MLP neurons of a small language model. Each row is named by its layer, matrix (down: output weights) and neuron, and shows model dimensions 112-207. Each number is 500 + 50 x the weight over its row's rms, rounded and kept within 0 to 999. Numbers have three digits each.
Before each neuron's rows, "fires before" lists the tokens most often just after its 100 highest values on Wikipedia text that the model never trained on. A number after a token or word is its count.

fires before: "ia" 34, "ian" 19, "i" 5, "r" 4
L6.down252:505498502479462513511484481426534451548552430492416505526446549420548454490549461452571438522437458543607495505516519498482576461569455502478379534481625480482412532489461569592428461498463566530483539518412504446507548501523577497507537424583519573434423404476516560565469468508554542454

fires before: "1" 26, "2" 20, "th" 5, "born" 4
L13.down863:541434436467463458443476587466435453502457549549497442454517492473445473412492475425464470503450642507543534532513469473569527549479545403467541417522479507574478594515428501473532508436499428468442467540533546529519437518564373485424530498581449405500483565540490520497463504432447561493

fires before: "ach" 15, "qu" 14, "very" 12, "con" 6, "p" 6
L5.down679:575473485551527415539569587491482465541487524529493569513484570502503568511536475536452559464617555501491452485533476529498513414526490503430527537500532526516450548463554499522484502422506581449551468485565465454516499549530381551547426547507547475594548507435474467487468522484557507554

fires before: "1" 51, "6" 13, "5" 9, "3" 5, "8" 4, "2" 4
L12.down52:559558583509395555465608530526449445516509531518547500535498433476549519532450525470501595468472421498493450487505478495491554580488481498531433461446514464517587403582397453534446479473449466620461474472478488504472513467484423516566557539433442465477512498505511509479450451581517533498

fires before: "i" 23, "ely" 16, "o" 11, "ael" 11, "a" 7, "ig" 6
L9.down731:474419542473430538470511501442522563448519551546589585510599592507456561510434496539501469534449460554514470511494441563436515458445493486542505438508408512506470416496569501418506411528427454466421490539543611497554452490546491478431467558518567480542517543487546553553458556526540517543

fires before: " " 37, " U" 10, " of" 5, " $" 4
L8.down558:507516501506558434516516565543525495470533518510483560420516513530539470454445547456552516560541468566507570524567518532489522566476578573524427424410528370487511437497486551404487500496503453477512514470497458505444532494488462464518389601481510491525371522531451448459486524459493557504

fires before: "oin" 12, "our" 12, "ust" 9, "et" 9, "um" 8, "e" 6
L6.down284:450455479570564470499475495509490439477442530400458456523508486449468491489429526485496521555576478408553397596526521423571478570551442461459474563579534492527528520428562481448487499492503480416579456437468451511532532592469460466438479435525529545471544565550488413474505475511487487434

fires before: "le" 38, "les" 5, "y" 5, "al" 4, "ulation" 4
L13.down16:509560467453406552483499382454462502553531556441548437470526507623515415580526548546462496460556511569527548502475491443495508403470605514531538517529481380570523411499551571565446550482545518379493509472443574452531451505493415572502465539480467453594509560497501543459440453458424461518

fires before: "0" 41, "e" 6, "ons" 5, "ell" 4, "l" 4, "ace" 4
L13.down786:499494446437558410541541488474585465485462482450510488461432517469520397467539422580555434465537400395584492533529458541448528542489433557520545560481512538499544432549463527557552481548409423503501462518542475419532538619466534483502512535424491584577523503532525497418496503486557539484

fires before: " " 49, " —" 4, "1" 4
L7.down879:551533490519415483544520544492533565454419436537528525493518541462508464458453515509439443414490500538496478528456454554469460590537506552560601534563444534535508446514479495516543589572450550574449593464511571480601563420557453514571533573636554513429585521515465466447485427436534468568

fires before: " " 50, " |" 7
L5.down529:546546540425512517557475415543615532556495449478536525538501473500444519568461447434412588557541534492531538531499496549510533497506536567526499604510523517464490525544393490448488478382423473491519500434530396538504639573507402550506599526531449503425485554486517557552512594474518481545

fires before: "0" 21, "3" 11, "8" 11, "9" 10, "7" 8, "1" 7
L7.down657:545535430518452584488580481399475463431481551508559539433489524564522500492566597485534471499500606530530503468543573499587465557503547522441509478503482554498502568520570516497502479496509412554485496423438459568519510493433574459550542417503444486463510445544411562533428494518531486526

fires before: "-" 39, "er" 6, "-p" 4, "est" 4
L7.down336:558415467550578515461465580492485511519469480553521426460492531465437420497504550456461531542532495478546568481499601476602507451499426522536581493461525534544513466484560379484421514489562498510472436598510425501448462564439486537530570478505519525557509506606532483401612531441594480547

fires before: " " 46, "," 10, "0" 9, "ation" 6
L6.down714:461436552562476495414427472523500464452445507430562564569483627572379510491560533533518493448527553521539483480555497527408463516596437594552467545545529530539430488441469545448565484583470459459502575494537507496527543481495536447409566431477489502416472600445446556396524386549454500478

fires before: "." 23, "0" 9, "8" 8, "1" 8, "9" 8, "6" 7
L13.down193:551501570577513490418481498499476419448493468511574434482423579415523569559491583415537474493470543590582533523397405501429507483482539538441409553470487489621398501450429448452509536504544604424560564569505481479561506465594598444478456429557448469594591477588540495497432543481540482454

fires before: "1" 50, "2" 25, "um" 6, "D" 6
L12.down127:523529475430447486649491621424514357543544489496482466487475478440486523581507583463613543493480434406558510472480472610649384549512473506561478483494540544536515519531417548428517556565537464532433529509518408617559534530499560459545507472543564486455534470466522447521598412448449540542

fires before: " the" 34, "ough" 6, "in" 5, "ect" 5, " which" 4
L10.down369:573471529487478480539479535527397499484433478502492488512563465475419500518552491463474595444519514450555491593410463492621499435364506494579492438600563502503554540507393537500465460471480508411566488543515493524445631445488566457469527485468436363522432579481537441528420528608504547443

fires before: "ol" 13, "o" 13, "a" 10, "l" 8, "ar" 7, "ell" 5
L5.down226:398564542438479499484544653469439567457479562454601519496471475630534524484454568502545542539504426389505469533495403493445511422532538501489495539499495521516482558524528374528515490524486551543462496544505517556617527485509458484605568435475525461535523568510451570448564507463526445546

fires before: " " 60, " O" 4
L6.down86:592531522493516529441531534463447499547496430507489489496518499515515436599395517429464486559555456447498508500439513471544546444593603513592506522396544517483510487486508380530536534480572461526350459491553550511515512528441504566485592468503461439576465554503473546511575535525499528425

fires before: "," 49, " " 14, "s" 5, " to" 5
L6.down126:481498555524446477566453541532555432469551398446391589474543592453488520562509549641499468514553504469527473548481466441441470440424412510528510538479523521511413524483441471543458506555481470541496527531447478532481486482470553527531520525557453525405588558511513480424512388523457536478

fires before: "5" 14, "2" 13, "1" 13, "8" 12, "4" 10
L13.down206:451533412542504550457487486457510482549422447492457476562506499449430477437545382471517477475465520537491558533462513512497498537516572523412497470432472400650532513495530584421470496507506481407474481560425484487457446420507527445388415533459494507476462512539475515519460509434558556524

fires before: " " 41, " (" 20, "ampionship" 5, "A" 4
L8.down716:497444414460529519491532531530508549531545441551526495496475588454513494505536458541458616561591433419495468579461547493518508486578475540598471608492480574540423553466568487529531453499480504524589624479503490512484512537482598553526541556508371505556468620428482446541535539495551484434

fires before: " " 42, "es" 5, "ial" 4, "," 4
L6.down515:465448435464555524534476579464481467540629450455471589557472517540475536461468391484571514433531499438488531479579481477502529419532477571515531564620574484541554472520468528466372460474510468556573463562519479491506529510419546457511544551498467502445563462554499500528476497580530508480

fires before: "ge" 16, "g" 16, "y" 7, "e" 7, "a" 5, "s" 4
L6.down84:484413500387540559495528462511454425508486490554497486401512466556450583491528512434448562505480513518559547470518464504482506543555512500462540495464461501545430579509401538507435426561550518458647536511422546417573603475479471465497500523384516467465530495492509589450450481463531450552

fires before: "s" 24, "ing" 14, "ed" 8, "1" 4, " by" 4
L12.down363:484537469484560434490563456559559506477477530507475462585545476448528570492497483472460500448490471518523519506498535486474513550440444412441464469436493471469538400470446426569628476528470462465575509550604570522482524449471468395466499510551562454469486464479453462535529511487617502528

fires before: "2" 22, "1" 15, "s" 6, "c" 4, "6" 4, "4" 4
L12.down649:585488540497459468502471391505528492446488449479466477412468522555465513535494548441437479512466509519566464552567487495553622513512427573474445414461498464482481494522506582401542524509580464513461522459445483454478517556595424517625553473550472448436465541523542518493509538470567476515

fires before: "st" 15, "ion" 12, "age" 12, "or" 9, "ation" 6, "ages" 5
L6.down437:420473511592494544473510485466596470592485416540480530433462431495442435504436508410525513506562463579510536502472487473525489489416493476529487482434503547381458409508519487403546384449545518509549409438478459433530519529462514527527497485423561493509534467530508515466464499504417521486

fires before: " |" 62, " |\n" 11
L4.down535:504431452542480493485517534572490517542472593500473531503377586471469618483512489541476507604396550434446490487522525522417442379560549543538509507575475492501459545472536474540556454533508489569556427557544519525489521499449449417567444465513449565468503449541467421483525494549539509394

fires before: "a" 25, "on" 19, "an" 14
L4.down170:508525517496506483567569447467498589527490423498510451422554469464518455484510404456511400526484478409466508573454529432538519464615527439431492477517517498555475486565463445550396555579503468530492488452471501522470425558531563514432566479458531545557492493493472574467447525556628465521

fires before: "es" 21, "e" 21, "ed" 7, "ition" 5
L13.down341:484514536468510576466473476507498538537433596528489535562490490487577548521493593477480497476535483522413403498510502467595510533494495540580392470476498578522543506545466466452541556444503448415458429512503515461493574423452533511419475619468515503488543504579562416563461521444488519463

fires before: "ent" 28, "ing" 14, "se" 8, "m" 5
L5.down485:501528517461517495498523580538414482502525541551507551477546494474536493564550488574491397460545502543462522471582534482531405385466580525401506640473424505464516504542514512528500399552559450471460500542499485470466498490593452508531482561514512461495477496554515556455440531543505602527

fires before: "ent" 18, "rib" 12, "r" 8, "ain" 7, "ing" 5
L9.down317:428565519555471419503499495505418488516494551525342537449489486553495542567515457412445466472394534552424590526510581504529545420572498572559538506494462540506510425498513463582532455418475489482565456474433445474426456539547464474514565431456571586496535476426605533534468492611397492516

fires before: "1" 43, "0" 30, "2" 27
L12.down37:530446506571486467563508445520429414520492557570470515472472531394501517524484551361455539546527470483465502485525494461416522481520478438510488491506456546502401426519558518472521541501498404558595591424514500590427494532567475449505552532500464534513476531447509511542541490430478488476

fires before: "n" 22, "les" 10, "e" 10, "ent" 6, "est" 5, "le" 5
L5.down498:604456424577477564525549469490536543482448611510472448506499387528619498526657437459437441483618558535409457543490470433562446540556432475595539490518433534510493505537357500559501514605465477513504500450507469521555539460516514511540529569529454472606520583454540514463485505611426555475

fires before: " States" 37, "." 9, "b" 6, "ra" 4
L7.down103:504490503522430504529497494476392560465585400493556447449527494534502505424537524400457558513509532419556493512473420523517470378673469554482501461429578501485478530481576509481474467456470453447488524518497510497440593531580501427539510449606490532550506463541414446576569555484469479533

fires before: " as" 14, " in" 11, " to" 11, " on" 9, " for" 5, " by" 5
L12.down324:414487501396549491572475454545431446485545456527464419474498502496526552415572477452518489513479547432496439465521466516542484510553571536482432634535425441590506565503515521409522500462460523508477542394519487521573548472488540542426464511534493512561554467579513439545511445557502540463

fires before: "y" 17, "em" 10, "es" 10, "or" 6, "o" 6, "ow" 4
L5.down277:505481447471449470514490508514517578513485520446526495440511446493448539543502575496470398462564496534533476587572428514507544395461475443587547486457497463448504417531552548541519541590426427470501663564516520455398573575583469518470516627456468467581506533456463587475442516479555522488

fires before: "2" 30, "1" 22, " " 11, "3" 5, " |" 5
L10.down204:534546439552443440508629570470521531516524505518553556432520480481599552369477501526504453490513594473475502480447384518588465482476531444488473499462441496438481389558467546523519450597433438421465448443481629505529422518470553439572534432498476489444481504519548465525552432459540410553

fires before: " |" 58, "." 12
L4.down738:381488509507554501459454564547462452496431498534543536488473504469500490528466537459420448593412444512521450523552562526521494430496498543494485499462482481493535485520562489423476454503504542485465515466526525628424493584466588483496558519536445566423534529585497495445515514522507521581

fires before: "ed" 65, "s" 9, "ing" 7
L13.down232:515543542491478470450564465466444510526523516403530501495521439467483494563427452493524424458503452549593570499432400629578440468438579383490471521519445508521491505466593517393598511542545495356555539485460583510454527519448510505424467562479489487475483567550466478435502481520484447510

fires before: "m" 19, "v" 13, "est" 6, "p" 6, "j" 5, "vent" 5
L9.down346:484442579516386465437579423489525614509420490515430514528501425569561499464483508535476433570534528548559471501497389545553484526584485444518481496559501548451586513471480376541489537498538498489505566497435408565459559418516535470553608375529432518545456484525388529534441523550515514427

fires before: "2" 13, "1" 13, "0" 13, ":" 6, "D" 5, " C" 4
L12.down435:530442505578541464398563532486525499493618499465480559544566413499597539495396490485528563444397465451438487473516558483477463572447348525452493485483566571495504476533405518468366476473472476602583461505556520496497516546499519538487446488509513457558497459475457472446528442530499528533

fires before: "y" 32, "7" 6, "ies" 5, "ied" 4, "ing" 4
L13.down153:518488457442459535521524481471527527461499606474469522430504528474561568575532449495450489500616528479554493511478451555543521431563503515456610492547471540535495481438537469397432557503397592491543497579402443532486489516466495493460573512477476526385371529591461463566478525490499483414

fires before: "ary" 27, "ar" 19, "inist" 4, "2" 4
L4.down508:520521426475530406580488516540402579461490481501512474538445472517426434427563517461454478472460452540649496490461543533576517562577536503465495454557632423469460554497354503527514506413484430526497503495353537452535532512417553627536449451464519463481589510429493619524473605539502582525

fires before: "a" 18, "m" 16, "b" 7, "ary" 6, "ar" 5
L4.down379:487447474425538503487513486570472527475525581502541398521472443630484506456642453475544472555536540515429429546482534458430530531460622440511481534503484473519478523515414543493407551419416432475520558590505504493502473500564505455530529360567550482525497451512468486430606514535541448571

fires before: "p" 13, "er" 9, "erv" 8, "per" 7, "l" 7, "h" 6
L4.down158:441493470495626473444479469456474459598600494502599529478424461434541498380476465386463556514418558417472394495447417485543526479492496495514560452479528516463498517473452509458532503524453503513586529466586463479413579555590484563526494465497513532490487536540503595512446472555462497561

fires before: "." 20, "ai" 10, " of" 7, " R" 5, "ation" 5, "el" 4
L5.down400:527372628473478445526540527491466585506545439464483496572501523473562573512462486544536437486498473410535540416521497484497402484475544483536647535544506537490476474498492395492499468583530523483471397558446536508446521578527524508508499551483561502550481427602460471464531475448440505585

fires before: "|" 36, " " 14, "1" 11, " |\n" 9, "–" 7
L10.down538:451513599528516604490517508501464451408551561540445597428520497545452456553579477485473476526514542535492464479481552477505514549474481420508386412467490568461522572459519539513581496591602467473505519475518524521500493533490427492384552517476429457455479469483468516529524470539470454611

fires before: "1" 16, "2" 14, "4" 10, "3" 8, "6" 6
L10.down528:474375634475464489520491501424573514536504507486414498475518557552455430539515489431550475552610411486555443635400559483457537508508602478470473509506565530506532529535412502431548491435476454529499526421510476539536549419480444461401448510560572473496483568478497545486389506536551473562

fires before: "or" 34, "ed" 6, "en" 5, "our" 5, "ors" 5, "oard" 4
L8.down428:609491556456486548379603502482528445547458509508509371442584437510551467485488486541502476558582493512574439494548562410529458494338521504569538450495438435431510460489467498480468520474459537447509469503492573514521426484447522594502502545488554557421523421489537569538460458593427488453

fires before: "is" 18, "e" 17, "istory" 13, "owever" 7
L9.down573:410550530492489493493410503417492458535496469509525576480402536553483471460402556516469457463569476519455588566519449531549531536503459544444498510469511524522478385452495589473530539545535411464510508493389572472446455508448447503585453492517470548563491552509519532565517435512460488573

fires before: ":" 22, "\n" 14, "|" 7, " (" 7, "-" 4
L13.down817:458488605548381532481499464485511463431480540500538509479461495500580518425527437493542470432452469568565453454453619483522487644465539478498418466441466563533453387464584471550462507476524442510461481533538496398544497474613520507567401574530467574485411539479574496536502543551602528643

fires before: "2" 14, "ia" 11, "1" 11, "0" 10, "ica" 9, "," 7
L5.down415:484514616645516481541386547502502461534507525561587466478535455480526433432480562497472487473519527503583564533468436488415531490490532479480521626492433437525467537560566449565591495497465418563577507421525374522513464543525511439537501490517369545509403508440501526537490549457374556510

fires before: "," 19, " " 16, "2" 13, "0" 12, ";" 4, "-" 4
L9.down221:517576487470506552517577480570460432535412483540595469514489575384515447502538487551496463495504525504555502554521491600456491534622549495490425494510519637427499406473555494474536518511447518453586558497411406495601475475467458499428499433476492539530488580459577508501521439563433535509

fires before: " |" 47, ":" 6, "==\n\n" 4, "1" 4
L13.down474:548499510494497553525492543464516494466557513532510537439413464475573559440515585463545539529442506539576502552422436533467509530476436622520528517446463523457530497520528513474461499578519569542559491522545599419430564539448512483531497491425575408517454492476581437486524494436538327470

fires before: "1" 53, "th" 4, "so" 4
L12.down684:556527484520457499524535505469486433470499561392398480468469490422586499515529502465497471480477485473577434489467573482676411516454414562515563430453509437543494388495412472411451622491550470499531520446515561482514537447485537472465513462591559485505469489521479484503601527525446543409

fires before: "ing" 25, "ice" 8, "ices" 8, "es" 6, "ings" 6, "ent" 5
L8.down557:522420461435487401534529467542510526583494450560442571526572441523489511479500474520420508567506492487463537590515463419537485494511540594646475540492444545476534468439514500472570597506501490520471531438439439603553572494510436540556540503474565450524550529433512593535506510430458482491

fires before: "s" 37, "es" 8, "ed" 5, "up" 4
L12.down380:583562464521452474499560464469426526453499545533450545475540504565521494465488579462487492544417555457495559571518537521520540538456456472545443412432620437442535559561512468513412483494574478459466436529481503555519531484458505499380368475559479515481510444502494501531539535500514530433

fires before: "a" 76
L12.down263:615489521488437517503537505445518599527531517546553469503468539535506459410460549552431486511499510460496557504495463432590539460464524443470592438533537578548584444597561475508487485571587497498436400456455487473428474578534456423556493390522447608476511409570548472552486540547526458425

fires before: "2" 22, "1" 13, "z" 6, "3" 4, " to" 4, "4" 4
L10.down659:451580545488542504585470442505539401472508439515547551445488409563562456378471544525554467592531537477607535595481522537524465574438525483500475483469473497421561539495386541537481482542559503466490557507575530412450427493550473503523576522388539526585421528527464461509464560494472485528

fires before: "n" 19, "ial" 10, "i" 10, "id" 6, "ro" 5
L7.down639:478523550581453552457561396490453440440539496554519492415489471546489563505412416484521430467523585550404527534417488474617441453533516459482463535617461495481556494605448444402582416450532506462521524602559519545530451506474527491446544464504576424624576412454521475475515514511443575547

fires before: " " 22, " |" 19, "z" 6, "m" 4
L9.down56:531544494506486515442441510497481591494480495459546585553532521569519568501496533504457472523488503519490509527545472590486463520368519385540469448442574560513473500510541527463607513424516523535594519496508505412488426539576504560551503546483493429465497399636468516500540483550530535486

fires before: "2" 48, "1" 27
L12.down183:423488548498475466526454532572538485445433472515524385549446536523578527518486551449567535560550510381521594500441440548563555509544467387470518490506538546499426417539564450387550565454477537388507454525559539461532467485563524469606546577504526529556507460467435333422559488483465544491

fires before: " |" 23, "1" 15, "7" 10, "2" 9, " |\n" 5, "6" 5
L10.down56:545425499493519500476499581414488641542494502570530520482483562476459602503482424450407499492460501509394415493444523473506493460555430587555455504573439467442455448466524580548445512474538569534587588539459447581476468538500512448539561529548551579495436451624556630500473473541409580534

fires before: "1" 34, "0" 26, "2" 10, "ip" 6
L12.down15:539524544510429425539472487565498487527541541480613529491479471502499482371404534441539492538497402534546456629538429467476440536571516468526517522490538533455467391502406541480371495491475565467482425469495510511534514492511467515508568499489519530574571565533520534459402556429526395477

fires before: "th" 12, "is" 10, "r" 9, "g" 9, "b" 6, "m" 6
L4.down315:548510512500443448412551475414486476428516513473439572518392450505579513401582478501589510550548512501478513526461463466564502426482449567517537538464535493482457554486462504435601484570448467557529445465539472526550494511495470451511577428584545466516482515454528499560505443540448528484

fires before: " " 35, " Party" 6, " D" 6, " R" 4
L4.down38:499521539486626456521463515639444537541546504495456572564541502438443494530526517490513523546471470509435428560447447488503416426473525602545476481496563454501547487586495526420448473482448538585418425463516391541573487455561589526461417529535536455507405421510570434508542579485550505421

fires before: "ed" 14, "g" 10, "es" 10, "ge" 7, "ut" 5, "ing" 4
L13.down842:468446511484523545405499498529517583520428562472496555523544548486577484582553457499464464492557472470517560577542584499552457477480501482466473548438537511586513500479509478569388485340467506450497520504562499462501556566524478550391541536480510513493402528543513424535446567489496539436

fires before: "1" 27, "2" 8, "a" 5, "==\n" 5, "ch" 4, "h" 4
L13.down345:476459477394496606613526513440487587482503444603478518501545549536521469471577499467595500480461472476574490500566490449442431476415381459499532506467614552485498424515571480500594531431512444537519480469442503473482485522451506464499518497526485445557493509590502441513604460478560521521

fires before: "er" 17, "ered" 16, "est" 9, "ers" 8, "r" 8
L7.down234:512511523514516475532523510537522514523497438546496372457416519582553515559492597539564554539398445505382502471556563422524448520525472443548388434455470431480438482523491461430559498567511519535399536459435520443455452525459535525595501436497398497455468467495482488413490405467681478414

fires before: "-" 70
L9.down474:492477520494550471410562576511444511440545538468468444535508519378453556504455459550465534526467482547536534493465571415559449460506501565537565416550460510483479572480535422535428532550537444494454453467506474497487513547524481476572587483649532550476519525545569477544528478464522528507

fires before: "0" 60, " as" 4
L12.down213:427546459473436535504505408529642567549540488419516486570519476424412551587449393412515502574446459514549466523467449540507534527387519498432500597576461616561490510460498528514527538466504497432485454397485531516596496474421524590484493509543472570538550513496620537438513429510486453537

fires before: "ia" 13, "ium" 9, "ion" 8, "e" 8, "ies" 6, "es" 6
L5.down503:579453473521586407517492479509545497535550539511498491546472536451552532496386474423469502480565495420505495412472508556609513471494515502468530586489506500489494462611495510459511491525527454447491526468497502444472532538533435536478519429463524540467405509581438497513609486418530464501

fires before: "ia" 19, "C" 14, "ian" 12, "mer" 5, "re" 5, "ig" 4
L12.down433:528432467474522555526458427490467555519451392472600546487485382506490561466570546468377513466436479525567508398506450494511594492497449512404532529486511469520528508529470571558531417499516523534474466431468488541517472482628522473548570520551516531430531442513495519522480482589517515536

fires before: "2" 28, "1" 22, "s" 5
L13.down592:408487446444454481452501564469489542461473443476578511510506495477502483426477454545475559513522486458554555444596538543510534470473542618606539432468457517540510489563456499553475614505493399569399568531536572509538497461524465394522502478490450510529567488514476487537562518556519435471

fires before: " " 62, " |" 11, "0" 4
L10.down775:476489418415477482479589482425547502473448545438520567525550496508561488507504420519444533499501507520545575559514530547586566520528495622429458424417545425586532524545486519544571468527436544554503435539607471447474485579518444519588493602475453568511470515454490548549490426584430558477

fires before: "1" 24, "0" 20, "2" 16, "le" 6, "th" 6, "3" 4
L10.down246:470502460380497506543502490459469460470493466456509522532447517475567555477521545462441487586557517563525486502557589426490605554450515465596510435511419573477471577593587470526460409517570484518436510525445503531458482449454508578592461561584467560609482548528502577515528529486483558437

fires before: "3" 17, "0" 15, "2" 14, "1" 14, "4" 10, "5" 6
L12.down895:490502406458506543491543400522576387537593522487440462492538593484493567576609512525514460474449614507428482514500547542401454489495430461507542574463409513501562579537618527489428525564590516487504548396492527479424526548453518586543578568467433469528481481377467548577497541532452463512

fires before: "er" 26, "ist" 20, "in" 5
L12.down41:475512562431623460442445586507511499547549442519543451531480493414540595544474512461472506558415444547399479546555497558472461471515483502429446514511554511516435501514496551402478445467477540486535500503539502525480592464487511521531549598522494556346441455572458489388483487522542484508

fires before: " " 71, " U" 7, ":" 5
L12.down564:492470491488574536476492572487445488528421483420529494567468375498594451549495591491478521556391432567449500576468504479542501500501623590414478500577395546550509536467509438507533507467562401494516560515506476500469671560506444532450455571533492470485480535476531483509542542493447509515

fires before: "C" 13, "T" 13, "E" 10, "B" 9, "O" 7, "A" 6
L5.down120:545512527478525359545527567577536482573445483533550450538483435394483468481535508398463483461468514524528535512479477511548460599507520666467460459507467563532531483553552500421545519501511549489516474503492489453430555554445423409535497538535534571552446479571418497461640479470563461550

fires before: "-" 39, "|" 20, " " 14
L6.down884:475487564451472547464491439442453598444498622539548484458503501545502487424436465507578551446507609561494485555511551548539597524543474584396460583468488577564476389426459595553443492463448525499516543507590480450587574576439369509527580470447406560507526619548480605603496503485455472581

fires before: " " 42, " January" 4, " K" 4
L6.down264:458533460444482514455518505493507497504507431451361545454566492483588435565453467581480509526493472539523521522476417441499532490540536598606529462397512524457627572530513472418501555631480439422477556504444488629496465505447579458464551460482535479530486417430513355535481475486518475465

fires before: "ro" 13, "e" 13, "-" 8, "l" 7, "oin" 7, "ee" 6
L6.down677:450478490483506592542522542499483474505502556476516425433491494484502508609466483454556456480518520456512523517477503487499446435575510574495556451511577516383442527424513458453517397480573476512571497478552491537468510558572478496586495467513479589430381468517496554529491424499499527522

fires before: " " 17, " on" 13, " in" 11, " at" 5, " |" 5, "s" 5
L7.down87:520584526462489522399424510513505570443570444566500542456442418410447541410552501485559474521543594434475563555526458488478526512416530453528492564461534518566435497555522498486536510465474355586471560456478446549543467428492553457568491547474447619449499453534480462589480497485427544469

fires before: " the" 21, " " 16, ":" 7, "al" 6, " |" 5
L6.down475:485650545458441437558527436518482500557500487569524500554577522506484455468456518515556554548448495494465493578634505497433490539448519585542520433370387468517496555600469497459513562508563516502544525482521465426468505558479451492644392456543522512414554434505452444526510484468482487462